Part of a small language model's weights: 7013 steps.
MLP neurons of a small language model. Each row is named by its layer, matrix (up: input weights) and neuron, and shows model dimensions 112-175. Each number is 200 + 40 x the weight over its row's rms, rounded and kept within 0 to 999.
After each neuron's rows, "fires on" lists the tokens most often at its 100 highest values on Wikipedia text that the model never trained on.

L7.up324,210,246,136,218,208,253,224,216,190,161,278,248,213,119,158,153,152,200,235,218,170,204,161,190,239,194,132,209,250,299,272,202,207,158,203,182,212,214,180,177,148,210,177,169,169,190,180,153,207,200,218,139,183,209,251,166,190,270,289,194,183,165,176,153
fires on: " e", " E", "il", "E", "art", "ar"

L9.up916,278,193,180,163,176,151,188,183,239,268,170,215,255,135,157,193,167,233,231,168,187,246,237,277,221,225,130,242,211,146,222,163,171,151,208,170,173,265,206,270,209,128,189,141,180,192,245,180,181,160,164,157,193,212,253,226,183,175,216,177,265,160,170,185
fires on: ",", "e"

L7.up510,203,219,234,198,123,254,203,223,171,260,172,209,230,213,104,252,163,80,228,201,192,246,168,244,188,217,153,167,123,259,222,199,208,263,298,253,223,206,198,263,240,178,146,161,209,179,224,178,170,131,183,151,208,186,202,191,176,231,257,173,188,210,240,285
fires on: "ess", "th", "il", "g", "d", "ell"

L7.up624,219,238,279,197,189,197,227,183,198,230,95,181,148,144,204,167,191,155,241,246,233,246,218,268,118,223,180,163,154,234,203,149,198,221,226,211,226,181,235,239,224,89,151,139,214,165,192,195,203,195,168,121,164,99,191,273,194,268,245,238,195,267,168,221
fires on: "an", "i", "ver", "p", "ar", "ur"

L9.up46,227,174,181,206,164,150,243,183,187,161,258,181,237,178,162,168,169,279,172,253,178,161,247,235,216,178,154,234,191,166,201,224,219,223,216,202,191,232,159,212,142,161,192,205,177,223,187,155,223,172,181,178,188,250,111,241,169,134,220,246,274,265,220,248
fires on: "ro", "l", "et", "t", "d", "um"

L6.up70,220,122,263,180,150,223,212,155,144,223,231,198,129,194,214,206,249,150,161,162,149,204,214,246,181,169,234,211,135,221,236,223,285,253,221,239,209,202,161,160,150,194,263,252,125,246,161,146,201,128,194,216,221,192,187,230,180,231,174,215,173,168,183,157
fires on: "ate", "ation", "ing", "id", "ian"

L8.up883,146,142,203,206,144,287,211,121,147,237,180,197,149,242,156,237,172,179,137,244,124,208,166,206,228,173,192,231,222,230,286,202,210,213,176,268,251,200,220,186,120,161,279,288,173,194,276,117,249,160,189,191,170,200,156,169,192,156,138,184,209,253,252,157
fires on: " c", "g", "ub"

L7.up81,195,199,141,220,143,200,252,190,159,136,245,133,177,214,203,239,203,264,212,254,191,201,253,238,238,260,182,217,216,263,262,182,242,204,211,220,262,166,184,166,174,230,221,166,234,217,201,85,229,232,214,166,122,245,196,198,184,186,186,172,208,224,189,178
fires on: "2", "e", "1", "3", "i"

L7.up897,126,173,198,194,173,223,244,206,175,182,146,211,225,214,160,162,186,259,221,244,177,202,179,264,221,239,227,212,175,197,177,254,186,260,287,170,274,215,235,181,196,173,206,201,269,198,232,195,222,253,241,143,176,253,168,166,178,184,189,224,205,101,223,213
fires on: " al", "ro", "re", "r", "ra", "ear"

L6.up345,212,220,219,182,255,194,211,232,281,214,224,271,183,160,164,162,184,220,211,196,195,186,143,206,197,220,160,174,239,227,192,269,171,206,183,285,185,246,155,127,167,163,147,220,152,221,105,193,239,294,204,175,249,263,108,144,175,166,272,211,199,159,103,242
fires on: "w", "y", "art", "ly", "ast"

L9.up344,207,216,155,209,187,224,198,306,133,144,232,205,179,214,230,184,170,152,212,225,182,216,239,238,206,256,189,180,218,207,173,191,193,230,109,211,254,196,173,254,232,244,166,210,247,157,251,120,249,209,224,192,250,160,170,193,189,182,205,190,171,306,216,193
fires on: "ou", "an", "ig", "our", " are", "ver"

L9.up631,291,203,163,191,181,198,243,255,231,211,258,195,132,166,155,164,222,260,203,174,172,184,198,181,203,187,179,171,197,188,203,148,227,219,135,232,248,259,122,267,133,231,213,197,160,242,189,260,248,230,161,216,203,214,205,155,184,201,320,243,178,199,134,168
fires on: "ow", "ust", "est", "ard", "art", "om"

L9.up482,176,183,205,168,161,224,183,259,236,211,158,248,103,163,250,191,192,179,189,255,167,219,229,247,97,158,229,241,197,135,147,253,266,210,182,170,226,170,229,116,193,175,280,167,216,195,175,173,187,145,236,174,177,238,164,168,176,216,207,272,214,187,163,183
fires on: " ", "c", "g", "uc", "se", "ce"

L8.up498,195,230,125,153,187,230,211,291,225,178,172,186,213,195,200,253,162,156,216,193,218,264,178,254,264,231,154,193,193,303,164,217,184,139,242,249,271,146,133,182,181,234,194,251,169,160,222,188,228,204,188,167,234,237,160,223,176,206,157,160,151,250,188,254
fires on: "o", "h", "il", "en"

L8.up239,211,159,250,163,210,267,226,146,226,186,227,166,196,232,193,252,168,174,166,180,163,177,172,151,220,198,199,204,258,274,210,213,218,290,164,155,250,179,251,248,213,214,240,201,208,182,198,188,243,154,149,220,224,198,189,146,173,226,154,161,160,180,201,173
fires on: "ub", " c", "ow", "ear", " are"

L6.up416,194,166,143,181,209,203,222,208,258,168,197,232,218,221,205,226,202,228,225,201,213,244,145,220,250,263,162,183,198,200,175,209,206,189,185,264,143,222,259,196,194,223,214,249,194,231,179,252,244,225,256,208,179,248,169,151,204,158,325,168,219,193,172,238
fires on: "w", " w", "y", " t", "and", "nt"

L8.up386,224,195,185,137,137,215,228,187,311,112,236,161,208,245,207,171,117,195,181,191,198,213,250,270,160,206,140,275,179,163,213,189,185,230,155,214,201,197,243,171,177,254,208,205,241,183,165,156,221,75,166,166,218,288,200,227,175,218,215,219,226,208,206,230
fires on: "ar", "0", "her", "ur", "or", " he"

L9.up545,181,248,166,231,183,229,245,256,137,171,209,213,214,190,198,172,186,154,174,203,128,176,203,224,148,267,166,248,250,230,188,219,175,184,178,184,198,168,222,95,249,161,185,215,298,208,148,199,142,204,116,211,220,159,209,190,204,129,225,219,225,176,186,246
fires on: "le", "e", "l", "et", "ep"

L9.up413,231,265,185,173,212,195,206,234,231,263,214,218,215,156,100,279,228,206,165,211,188,222,191,122,193,177,201,128,189,215,223,236,200,193,171,187,219,218,156,219,177,259,244,237,163,250,183,210,185,171,165,242,226,131,141,144,184,202,263,195,132,217,196,221
fires on: "ay", "est", "n", "nt", "ard", "ain"

L8.up36,197,145,160,175,164,284,167,179,165,216,222,222,210,156,264,189,190,145,191,222,135,230,233,215,257,211,170,265,199,198,220,137,231,239,150,220,272,161,204,248,186,138,160,268,173,208,216,125,201,172,244,171,189,259,197,179,180,200,203,178,258,225,248,221
fires on: "er", "ers", "on", "ol", "il", "l"

L9.up609,204,260,140,185,104,228,223,200,272,159,162,159,227,219,195,214,174,241,170,156,130,227,214,179,193,155,195,295,179,242,224,253,205,190,199,197,266,204,236,157,231,243,219,216,195,242,186,229,236,176,164,167,192,157,127,190,205,201,229,228,95,195,255,226
fires on: "1", "2", " ", "4", "3"

L7.up184,221,211,154,198,182,246,221,203,203,146,229,180,114,230,206,244,135,138,244,216,181,240,172,255,224,213,209,210,208,161,248,296,252,225,211,208,207,198,302,56,203,311,242,210,219,185,247,196,223,159,221,170,180,195,157,166,175,240,160,197,193,222,124,198
fires on: "p", "c", "t", "le", "ce"

L7.up658,201,197,227,211,168,173,248,215,195,230,296,147,179,213,233,170,121,202,206,231,134,202,246,237,190,201,162,256,149,240,283,218,212,251,276,254,254,243,220,146,201,193,208,196,187,187,146,163,188,167,191,139,176,216,177,193,160,139,164,152,215,227,210,174
fires on: "ol", "2", "ar", "1", "3", "e"

L7.up68,187,252,218,169,209,199,215,171,247,140,191,243,195,152,152,149,221,156,174,244,199,230,168,221,236,203,184,153,175,292,269,131,278,205,313,222,222,189,192,84,131,201,163,192,261,176,219,135,164,221,265,163,244,206,200,255,194,221,225,173,175,226,228,148
fires on: "ing", "es", "E", " e", "P", " c"

L7.up927,205,188,203,194,189,172,240,197,248,137,253,194,199,205,225,288,234,214,221,198,132,218,186,225,285,232,193,291,206,166,231,198,178,142,191,216,253,227,266,138,103,149,212,241,117,189,186,185,193,247,162,107,208,274,254,166,191,200,177,213,166,141,196,161
fires on: "ur", "er", "if", " St", "at", "on"

L8.up580,189,254,171,182,185,233,183,276,185,226,129,237,232,176,155,154,187,184,217,257,255,296,166,229,246,242,145,211,214,243,155,201,246,229,206,264,233,202,230,271,174,182,196,176,203,175,232,212,176,178,174,137,220,225,133,228,185,193,257,191,176,216,220,200
fires on: "ar", "o", "h", "d", "st", "as"

L9.up874,219,268,206,185,145,225,223,188,156,250,175,204,236,161,192,145,181,155,179,164,160,296,204,154,182,133,217,260,214,245,220,202,231,216,164,175,213,261,193,197,208,201,234,124,162,253,203,214,226,176,238,227,210,176,169,153,147,195,249,189,138,148,247,206
fires on: "u", "2", "iv", " ", ")\n", "b"

L7.up584,206,218,213,180,152,138,242,233,222,181,174,278,185,155,146,181,190,163,271,195,196,188,200,176,275,159,172,201,155,172,217,284,174,196,191,189,279,130,192,99,212,201,168,223,184,155,164,139,206,209,188,194,224,216,237,244,186,208,186,260,208,211,235,282
fires on: "ly", "r", "ary", "ay", " or", "ain"

L8.up298,207,191,151,158,171,162,255,220,129,221,243,199,218,222,210,176,217,306,277,199,218,154,222,148,184,192,200,234,188,231,155,156,172,227,267,154,223,294,221,211,194,142,134,172,213,215,164,218,214,152,219,143,244,196,212,196,173,253,214,235,32,236,236,165
fires on: " in", " a", "ro", " an", " "

L9.up265,264,213,221,251,152,227,214,193,198,202,147,151,194,116,303,118,223,208,253,209,140,243,191,244,155,253,219,197,211,238,205,194,246,212,181,207,252,181,217,239,231,247,145,238,176,149,251,174,236,199,143,263,190,176,171,198,189,209,187,231,153,134,240,165
fires on: "a", "e", "o", "um", "at"

L9.up610,153,184,82,163,238,158,258,228,154,153,247,246,218,219,186,137,187,195,200,208,236,109,164,145,205,230,168,240,144,231,234,139,257,168,169,261,201,279,217,177,174,320,247,162,179,217,178,197,221,138,236,220,229,165,174,137,147,251,152,202,126,116,277,165
fires on: "p", "e", "ing", "et", "ab", "ra"

L6.up721,245,169,128,184,198,228,211,211,252,240,198,185,167,120,185,248,195,183,165,216,157,233,240,247,177,235,198,228,180,251,167,169,283,251,252,194,243,181,179,201,151,145,268,237,189,208,230,102,197,205,187,178,210,160,182,206,175,180,213,184,169,163,197,178
fires on: " by", "ov", "ate", "oc", "id", "ep"

L7.up115,215,238,182,245,178,268,230,198,205,157,230,157,215,234,275,210,192,211,281,260,157,251,225,190,264,186,166,197,230,277,214,144,216,199,170,211,246,211,212,228,197,208,171,216,226,149,268,137,253,201,132,295,145,221,211,156,175,241,247,178,160,172,241,164
fires on: "u", "un", "e", "os", "o", "ut"

L9.up558,248,171,143,169,208,174,219,192,172,182,251,184,150,155,192,115,188,206,247,195,229,202,194,203,167,234,181,100,164,233,202,203,184,185,239,216,177,219,188,245,127,169,194,190,237,198,161,241,250,181,191,131,194,230,217,198,204,229,253,212,160,298,252,218
fires on: "\n\n", "ut", ".", " by", "t", " as"

L9.up944,182,247,218,193,173,174,253,162,185,193,228,228,187,210,227,202,186,166,144,197,127,233,188,151,142,239,190,218,174,182,222,238,213,275,215,251,191,231,149,160,178,208,222,163,309,189,145,137,181,212,136,111,193,206,191,206,192,116,176,220,233,218,171,195
fires on: "e", "et", "or", "l", "ou", "t"

L9.up377,134,130,247,275,153,243,227,168,173,189,177,237,249,121,234,165,250,195,149,169,157,233,231,229,179,182,188,198,233,214,212,158,174,225,236,229,276,175,214,209,134,159,125,282,178,218,235,127,194,225,209,189,182,212,192,142,157,183,204,241,226,196,163,134
fires on: "b", "l", "on", "ro", "ra", "h"

L9.up276,216,151,154,200,184,269,183,179,121,234,197,212,231,205,186,152,163,202,224,205,250,224,138,246,181,141,178,130,182,218,193,217,250,198,287,222,174,218,231,189,187,161,206,233,190,213,217,207,252,152,153,253,115,197,250,230,201,194,188,175,233,243,208,162
fires on: "v", "e", "re", "ov", "av"

L9.up654,195,175,241,237,145,222,204,215,198,202,160,198,242,110,163,104,168,144,215,165,150,174,175,242,152,151,186,211,255,210,229,198,126,206,245,171,193,268,173,182,170,181,119,237,158,222,183,212,183,251,216,169,230,120,166,170,191,208,166,271,168,173,152,189
fires on: "ra", "on", " o", "ro", "b", "en"

L6.up643,267,163,209,168,134,188,209,180,217,225,142,175,242,179,187,215,196,162,178,135,183,212,202,238,190,132,122,230,220,189,224,191,146,241,213,242,151,183,213,225,192,227,183,205,222,232,190,100,199,157,194,187,225,238,175,187,208,215,126,192,189,242,289,179
fires on: ",", " and", " ("

L6.up702,283,163,168,191,191,193,212,201,165,167,118,208,236,194,163,182,189,213,234,91,187,206,192,241,253,157,154,205,228,165,182,143,124,210,240,195,164,215,227,261,204,228,179,176,193,201,187,180,154,167,190,184,265,192,244,202,225,221,191,278,174,240,303,195
fires on: " |", ",", ":"

L7.up398,213,172,190,170,163,281,235,180,190,156,243,131,187,197,165,273,155,184,183,172,172,182,181,197,210,233,193,178,214,222,183,190,242,196,142,259,209,131,142,152,180,196,183,280,261,151,236,144,190,162,194,257,267,195,222,162,202,189,186,145,166,176,263,195
fires on: "ed", "en", "an", "or", "n"

L8.up523,223,227,165,208,200,249,194,307,166,194,216,211,227,171,204,216,198,217,175,215,214,243,152,297,246,168,139,238,169,179,214,219,168,234,185,174,267,235,248,183,137,192,257,318,179,212,151,196,198,186,134,194,224,188,166,182,226,176,234,131,143,158,197,265
fires on: " d", " D", "D"

L7.up788,246,209,123,170,152,224,248,176,265,201,254,155,239,216,157,197,171,237,190,218,173,239,144,258,182,257,157,198,203,194,245,166,234,198,237,228,223,207,181,169,198,201,172,176,235,129,225,157,227,226,169,238,170,293,144,209,181,230,199,168,170,77,246,225
fires on: "r", "or", "a", "ra", "ar", "i"

L9.up723,222,226,263,202,214,161,245,177,136,130,117,176,159,190,238,200,193,196,244,101,202,233,207,216,206,240,199,262,194,186,223,230,166,167,192,193,259,209,137,195,206,244,165,183,214,167,224,139,247,172,139,154,191,210,237,174,186,223,120,227,204,193,251,179
fires on: " S", "e"

L7.up847,237,180,114,172,176,147,225,245,184,186,184,250,190,157,93,164,194,201,173,184,157,272,229,118,171,292,168,240,184,184,250,266,302,216,185,260,238,217,169,136,178,171,270,201,187,234,169,116,199,212,228,189,194,289,137,180,181,164,195,219,185,261,186,199
fires on: "or", "b", "ill", "ld", "ou", "re"

L8.up283,217,177,184,175,283,138,195,242,190,226,220,220,218,179,191,158,233,203,204,112,159,181,214,101,210,119,209,190,154,235,214,195,224,149,138,172,186,240,210,165,136,221,258,216,167,230,155,203,156,178,139,208,277,119,188,132,176,222,201,179,156,243,205,168
fires on: "n", "an", "in", "f", "ing"

L6.up24,162,225,264,185,155,142,225,194,303,179,248,226,212,146,169,319,162,119,184,227,147,248,179,191,219,249,146,196,231,267,190,243,225,223,212,217,239,154,235,179,204,137,192,233,130,194,220,102,203,268,127,219,246,242,161,182,177,232,163,198,182,179,236,226
fires on: "all", "am", "ame", "ill"

L7.up876,220,259,268,205,127,196,236,198,187,255,156,169,222,164,179,230,215,170,181,234,174,190,157,246,196,277,187,171,134,225,267,288,200,244,215,135,262,237,209,200,193,169,196,214,298,154,219,151,207,270,131,204,169,177,200,158,172,144,226,119,165,143,225,176
fires on: "r", " Y", "ent", "ra"

L7.up407,232,248,192,187,80,203,230,214,241,231,107,65,225,188,204,159,226,200,165,101,174,209,222,170,229,205,169,208,167,228,221,201,249,121,109,236,211,262,195,169,204,217,238,218,188,225,252,221,264,162,167,209,191,246,171,153,196,169,184,164,168,229,275,232
fires on: "ed", " p", "2", "4", "1"

L6.up171,231,217,261,183,200,218,205,263,226,189,143,192,215,183,238,181,235,199,217,192,189,252,197,175,204,232,187,200,205,204,142,156,170,216,196,192,214,123,235,260,173,251,220,169,287,158,235,188,158,214,143,142,198,265,195,203,184,206,299,141,182,257,225,183
fires on: "ar", "s", "b", "h", "ou"

L8.up222,232,201,159,194,189,193,206,196,216,198,272,188,204,120,234,103,188,88,215,171,70,193,205,228,144,156,104,186,217,158,190,203,161,250,327,199,203,249,192,194,249,177,199,169,301,164,195,203,196,200,215,163,185,177,226,177,185,167,212,185,205,260,210,231
fires on: "e", "le", "ar", "se", "l"

L7.up160,151,223,76,214,197,233,214,185,82,250,166,200,243,181,238,196,189,224,278,246,242,264,229,211,214,183,227,206,185,256,124,189,147,211,219,255,196,199,220,112,192,132,211,241,251,161,206,231,236,116,226,236,172,218,159,205,173,239,206,110,179,205,243,181
fires on: "v", "ct", "er", "re", "ed", "le"

L8.up99,260,208,258,213,194,285,180,189,153,228,131,178,219,191,263,208,183,185,167,252,227,231,169,263,172,131,187,168,149,194,228,160,166,228,138,268,217,262,187,217,194,151,118,221,237,87,256,185,199,161,215,181,196,178,215,228,206,213,274,139,260,256,172,121
fires on: "s", "an", "in", "p"

L7.up64,186,224,236,219,195,193,259,199,204,179,236,268,156,188,215,222,164,210,194,147,148,205,179,240,102,175,144,166,238,255,194,84,214,188,173,196,188,229,183,204,184,149,172,230,204,207,158,160,198,230,163,96,204,148,236,193,193,231,186,147,143,181,199,201
fires on: "al", " A", " a", "2", " "

L8.up353,233,174,169,154,176,151,205,199,287,179,230,165,228,237,151,204,145,182,160,253,106,245,151,201,197,209,181,273,179,202,175,154,249,202,167,193,194,165,144,179,180,276,178,214,224,187,185,174,200,196,191,207,213,255,158,183,183,223,214,220,197,159,212,224
fires on: "ar", "ort", " in", "is", "or"

L6.up807,183,253,162,169,213,166,205,228,232,199,260,164,222,218,232,202,160,197,230,246,202,235,165,156,181,250,186,219,127,158,261,213,177,257,257,181,261,254,200,167,147,159,213,210,203,133,232,128,187,298,215,149,202,188,193,116,191,135,176,205,173,125,257,198
fires on: "res", "s", "r", "ra"

L7.up775,168,173,118,175,131,238,192,268,254,212,138,219,201,176,143,229,198,237,167,275,196,263,165,211,274,254,142,174,223,243,111,190,296,233,237,228,233,134,227,215,176,98,166,232,188,238,224,142,212,143,263,264,204,276,153,213,192,160,224,206,180,160,246,218
fires on: "d", "ed", "n", "st", "er", "b"

L9.up488,209,158,159,186,204,186,263,172,180,208,213,187,245,284,155,292,182,177,234,265,184,245,169,207,241,161,167,210,177,269,123,137,181,142,226,209,223,194,157,173,198,176,289,141,158,137,215,245,265,177,151,157,198,199,214,158,160,207,258,193,221,186,258,165
fires on: "o", "f", "al", "il"

L6.up130,170,180,200,206,198,248,238,179,201,159,210,170,216,238,149,196,153,212,218,223,199,252,201,240,205,236,228,216,164,224,167,215,277,172,226,233,239,233,164,267,188,196,173,141,269,162,191,184,235,219,247,201,185,249,207,236,167,219,225,187,174,139,185,219
fires on: "d", "re", "ro", "2", "l", "t"

L9.up275,230,252,210,163,189,177,266,233,219,244,118,184,214,151,215,159,179,168,166,223,176,231,174,183,171,208,189,224,209,196,268,198,240,130,160,277,155,223,202,199,161,233,215,230,247,207,220,156,184,184,245,207,153,203,231,192,178,216,181,184,119,162,241,228
fires on: "it", "ed", "p", "an", "un", "en"

L7.up853,156,213,146,210,219,213,221,217,195,269,306,149,235,235,204,172,194,258,170,189,210,244,199,90,239,170,189,234,217,269,122,198,133,206,135,137,220,160,145,221,198,196,253,295,217,166,189,191,219,256,212,205,199,164,178,200,173,209,235,149,137,203,204,162
fires on: "em", "un", "ed", "in", "w", "on"

L9.up597,246,136,228,197,168,215,222,197,169,193,175,150,237,191,233,245,197,166,213,207,103,206,182,278,155,210,168,248,214,235,217,157,252,172,146,229,243,178,213,122,177,270,208,174,233,200,233,192,160,136,122,209,168,241,211,232,169,194,243,193,233,225,190,135
fires on: "t", "ou", " E", "et", "il", "it"

L9.up891,231,252,252,134,140,281,251,190,193,169,267,175,186,225,174,197,126,220,235,228,184,214,185,204,250,108,157,232,151,240,223,204,211,232,174,222,216,195,278,220,171,211,146,197,230,178,230,216,274,196,239,278,225,158,135,209,179,280,216,108,161,96,255,207
fires on: "u", "g", "ed", "e", "ing", " to"

L9.up506,256,157,218,188,219,262,187,180,137,152,159,266,255,183,222,193,197,234,263,218,145,255,131,191,159,149,189,188,204,255,238,199,219,204,192,147,172,184,213,260,239,165,243,212,183,166,179,175,209,155,71,183,223,198,227,243,224,250,168,146,190,215,212,175
fires on: " of", ",", "h", " the", "s", " to"

L9.up833,228,183,161,227,232,225,177,196,193,197,208,192,242,129,183,156,209,250,189,236,233,189,177,232,196,156,193,181,274,129,159,189,225,163,180,214,228,158,204,168,172,291,189,227,175,132,224,176,239,157,188,217,150,178,275,212,188,316,215,205,166,221,161,145
fires on: "om", "m", "os", "es", "is", "us"

L6.up365,244,218,148,184,206,189,243,193,162,270,239,235,132,177,201,90,178,187,162,222,150,200,156,149,195,191,198,276,152,202,256,257,202,188,173,218,241,244,166,173,180,229,286,283,104,211,158,117,221,203,261,257,177,187,123,123,197,124,221,200,183,180,201,202
fires on: " d", " D", "D"

L9.up727,169,239,91,156,226,138,254,246,167,163,287,189,223,179,143,194,172,204,228,182,197,227,196,240,266,158,149,219,158,196,187,162,230,176,226,282,180,187,195,129,154,251,155,185,145,174,207,232,219,173,157,226,216,205,143,233,179,128,146,244,175,247,220,232
fires on: "o", "en", "et"

L9.up707,237,171,134,197,202,235,223,269,148,259,135,236,217,149,242,133,228,249,107,161,148,162,187,219,200,233,169,215,151,244,203,248,199,242,215,170,221,137,206,207,180,252,246,308,187,325,135,166,173,152,188,186,185,210,194,109,188,232,176,162,190,186,185,242
fires on: " D", " d", "as", "om", "|---"

L8.up56,74,136,225,172,219,133,197,204,217,138,215,193,182,204,215,252,240,133,237,203,204,228,247,206,232,221,179,204,195,235,237,164,131,190,135,223,185,213,184,192,106,234,227,301,176,241,282,253,119,183,212,129,200,208,234,192,189,184,249,187,187,184,183,138
fires on: "t", "on", "en", "ot", "id", "at"

L9.up89,176,214,162,219,161,129,233,216,227,234,166,177,244,180,210,123,194,169,163,245,119,269,264,150,216,166,196,232,212,167,222,181,202,219,239,185,242,107,237,167,128,151,238,244,143,195,251,107,247,220,222,221,198,229,153,121,191,159,228,272,192,177,302,164
fires on: "b", "in", "ed", "l", "el", " "

L9.up18,249,175,204,182,234,272,177,148,211,174,144,201,189,182,221,235,166,251,258,139,206,225,191,232,247,199,153,262,229,223,174,212,172,194,147,219,185,288,172,279,223,258,182,168,221,162,280,116,211,188,195,209,262,228,190,282,203,166,181,161,268,224,275,199
fires on: ","

L9.up749,161,234,168,146,164,246,230,227,222,194,277,201,203,174,147,225,177,217,217,173,160,201,179,208,237,292,195,210,211,285,188,93,195,246,203,247,173,196,214,159,187,208,243,266,208,158,203,142,215,172,243,219,233,254,143,183,206,163,277,185,210,206,231,196
fires on: "0", "ed", "her", "g", "er", "n"

L7.up294,240,179,305,205,121,124,196,235,185,170,171,232,220,165,185,201,208,138,169,231,196,188,216,216,180,162,181,248,150,166,184,203,152,293,236,230,240,192,217,145,223,227,235,250,233,194,194,148,189,146,179,174,321,210,187,182,188,204,194,252,224,189,209,224
fires on: " al", "igh", "th", " Al", "ly", "ary"

L6.up773,203,239,159,226,197,227,182,211,232,191,252,217,202,227,191,239,87,197,188,243,159,237,237,257,191,180,163,220,207,235,193,182,163,242,293,277,148,182,178,217,197,130,183,158,199,158,136,189,137,131,101,204,219,238,230,174,186,247,250,200,178,205,198,242
fires on: "il", "th", "ast", "el", "ad"

L7.up750,157,199,140,179,230,227,223,214,190,239,284,196,220,159,183,115,187,245,244,209,209,173,214,150,138,151,228,156,189,195,171,175,201,234,177,144,168,223,190,171,129,210,134,220,223,226,143,266,214,271,232,167,242,139,179,192,188,271,212,218,154,259,251,184
fires on: " in", "in", "."

L8.up676,197,228,224,189,199,181,225,212,215,138,205,207,229,180,166,174,183,197,204,169,215,250,181,187,109,208,168,206,175,188,212,116,154,152,212,223,200,165,197,202,207,176,153,184,199,177,191,175,146,193,178,162,173,150,257,179,196,227,182,211,174,170,248,123
fires on: " a"

L7.up926,170,252,175,189,182,192,229,167,181,186,230,274,197,202,147,253,147,137,238,204,222,282,213,192,176,175,173,187,167,194,241,215,219,223,214,214,167,254,164,176,208,100,236,231,122,182,249,155,218,220,112,243,215,265,155,180,165,184,166,231,143,268,186,276
fires on: "ill", "ld", "all", "ly", " M", " m"

L9.up225,227,234,245,170,196,215,227,222,227,129,159,238,179,169,217,215,221,214,190,151,173,193,164,236,134,179,177,184,174,267,224,152,216,211,177,243,173,190,220,232,242,176,188,210,274,220,151,198,242,192,139,229,198,161,114,193,204,221,170,133,197,211,246,241
fires on: "al", " for", "0", " to", "ic", " of"

L7.up685,213,257,178,174,208,177,217,249,248,138,264,218,176,171,164,183,168,186,246,195,184,184,245,193,256,277,235,172,219,198,178,126,190,223,111,203,252,203,148,302,218,206,208,238,152,154,166,120,285,287,204,167,296,191,122,196,193,183,210,142,195,278,232,251
fires on: "her", "ly", "un", "0", "an", "ou"

L6.up719,147,202,173,195,216,254,203,252,204,263,228,154,197,186,161,178,169,162,209,157,174,232,173,218,216,242,181,159,153,246,161,218,263,204,104,219,174,177,106,201,223,150,191,242,199,151,269,171,161,257,141,245,192,203,208,118,198,244,203,151,172,151,172,220
fires on: "is", "en", "ul", "id", "as", "n"